config.yaml
n_head: 10
head_dim: 64
activation: "gelu"
qk_norm: false
bias: "all"
parallel_block: true
init_std_qkv: 0.0227
lr: 0.0066
beta1: 0.93
grad_clip: 1.0
warmup_steps: 200
batch_tokens: [65536, 131072, 196608]
doc_mask: true
train_tokens: 1323000000
MLP neurons of a small language model. Each row is named by its layer, matrix (down: output weights) and neuron, and shows model dimensions 240-367. Each number is 50 + 12 x the weight over its row's rms, rounded and kept within 0 to 99.
Before each neuron's rows, "raises" lists the tokens whose logits its output raises most directly, leaving later layers aside.

raises: " sources", " Arabic", " words", " languages", " source"
L8.down396:30 55 69 42 43 61 45 47 61 56 57 32 50 47 67 31 73 45 44 47 43 45 57 45 66 57 62 49 37 45 43 65 36 44 46 49 61 73 61 74 53 46 52 35 46 44 50 48 70 45 48 50 70 52 37 59 33 32 44 40 24 58 42 57 54 62 54 41 59 47 46 55 68 38 44 57 52 55 78 62 61 47 67 48 84 36 55 48 68 75 67 47 38 09 43 58 67 42 36 54 36 54 36 53 55 63 25 64 51 36 50 62 57 41 37 35 39 48 72 49 47 51 32 47 51 31 59 46

raises: "oc", "anc", "ign", "eed", "ets"
L9.down687:50 66 30 23 35 59 56 44 54 60 56 63 74 49 55 48 51 39 64 61 51 67 38 38 55 61 33 47 48 42 47 56 63 52 68 37 55 60 36 32 63 58 61 70 57 47 39 62 50 15 50 33 46 42 42 39 53 59 35 58 20 41 55 45 66 44 28 36 42 47 53 52 59 62 52 38 51 64 60 50 52 62 31 54 65 35 47 66 53 34 38 21 51 41 47 53 50 39 54 55 58 62 60 49 30 49 48 51 44 43 67 63 69 51 52 58 27 54 53 72 19 27 47 72 55 58 59 56

raises: "ible", "ings", "ors", "ions", "iv"
L6.down605:57 44 52 59 53 42 49 12 52 41 50 34 68 45 55 41 29 55 40 44 58 39 60 60 56 57 47 49 31 47 54 56 36 72 38 83 51 37 45 48 27 39 49 33 53 44 56 61 50 41 41 34 45 51 55 71 42 39 61 52 69 55 51 55 41 36 49 48 59 49 48 55 49 53 43 50 49 39 60 43 51 50 54 29 58 39 56 54 65 41 48 77 62 37 53 55 52 68 30 33 64 59 48 43 49 50 47 60 27 58 74 55 43 45 66 42 53 52 48 58 51 39 47 60 51 35 48 66

raises: "let", "gar", "gu", "bert", "go"
L2.down457:52 46 51 34 29 40 52 62 48 58 56 57 54 60 61 60 60 27 58 54 54 42 53 36 58 74 78 61 60 51 45 61 53 53 31 55 23 61 73 59 54 48 58 60 63 21 44 54 43 57 56 38 58 61 42 55 43 40 63 43 25 48 37 69 23 47 24 38 31 33 46 42 42 43 57 71 40 59 48 60 23 38 61 51 40 35 50 78 44 52 83 31 38 49 34 37 43 42 34 64 60 62 32 55 69 46 44 34 41 42 39 58 53 30 54 48 51 40 63 56 60 51 55 58 53 59 76 32

raises: "de", "da", "ge", "d", "ges"
L8.down166:28 46 53 52 50 54 59 44 33 33 53 47 46 66 58 51 38 60 46 64 38 55 41 48 66 35 44 29 59 58 65 54 55 50 41 73 48 30 54 63 39 35 57 62 52 50 53 60 63 35 37 41 48 68 20 61 34 38 46 52 48 53 44 50 73 48 57 53 50 50 55 44 64 32 69 63 58 58 41 33 66 51 60 52 53 46 48 69 81 59 63 44 53 41 57 73 65 42 54 59 43 52 37 56 63 39 39 52 58 42 55 60 60 67 43 43 60 35 69 45 51 56 56 27 37 45 63 66

raises: "tic", "sel", "ts", "che", "ti"
L7.down14:53 53 61 48 53 52 53 43 33 60 38 42 49 51 76 50 46 38 36 63 54 49 37 49 49 42 38 53 52 63 55 49 20 37 59 51 37 60 49 40 46 64 56 65 49 48 47 54 37 49 18 51 53 63 45 53 55 45 55 47 57 39 50 36 31 54 49 35 53 32 71 80 57 49 49 39 47 53 33 54 47 57 64 49 57 50 57 41 67 18 65 44 63 81 19 49 74 42 33 42 41 35 65 58 76 60 48 36 43 47 70 44 50 39 44 83 60 63 53 50 39 37 75 37 28 30 60 46

raises: " joined", " had", " could", " would", " wanted"
L9.down104:51 53 47 37 53 60 63 53 51 53 49 48 41 45 32 36 49 63 56 40 40 52 38 44 43 45 43 77 51 43 47 44 63 29 49 32 77 48 59 51 39 43 63 51 45 66 34 35 36 40 57 51 70 24 47 67 41 61 39 36 43 74 53 41 68 36 47 76 43 63 53 60 89 30 29 59 24 37 51 66 34 62 47 33 38 41 45 50 50 49 57 42 51 70 63 54 52 51 31 43 51 15 55 56 55 50 51 33 51 61 48 60 57 51 46 57 56 29 60 65 43 28 63 36 48 52 47 54

raises: "ities", "urrently", "itation", "rafts", "ously"
L2.down5:37 57 46 36 42 28 31 54 43 50 65 68 48 70 49 66 48 63 17 59 52 65 42 56 59 54 59 51 70 28 55 60 29 60 58 44 48 52 47 41 25 48 47 54 50 52 66 53 36 61 45 43 73 47 49 45 45 59 51 43 46 57 51 34 42 49 36 66 27 43 65 40 55 57 63 65 38 47 51 48 59 61 50 59 30 56 54 66 44 41 51 41 53 46 49 49 40 47 58 45 60 45 50 44 51 57 40 43 59 67 63 42 43 45 74 44 49 42 45 47 41 55 46 64 62 47 44 63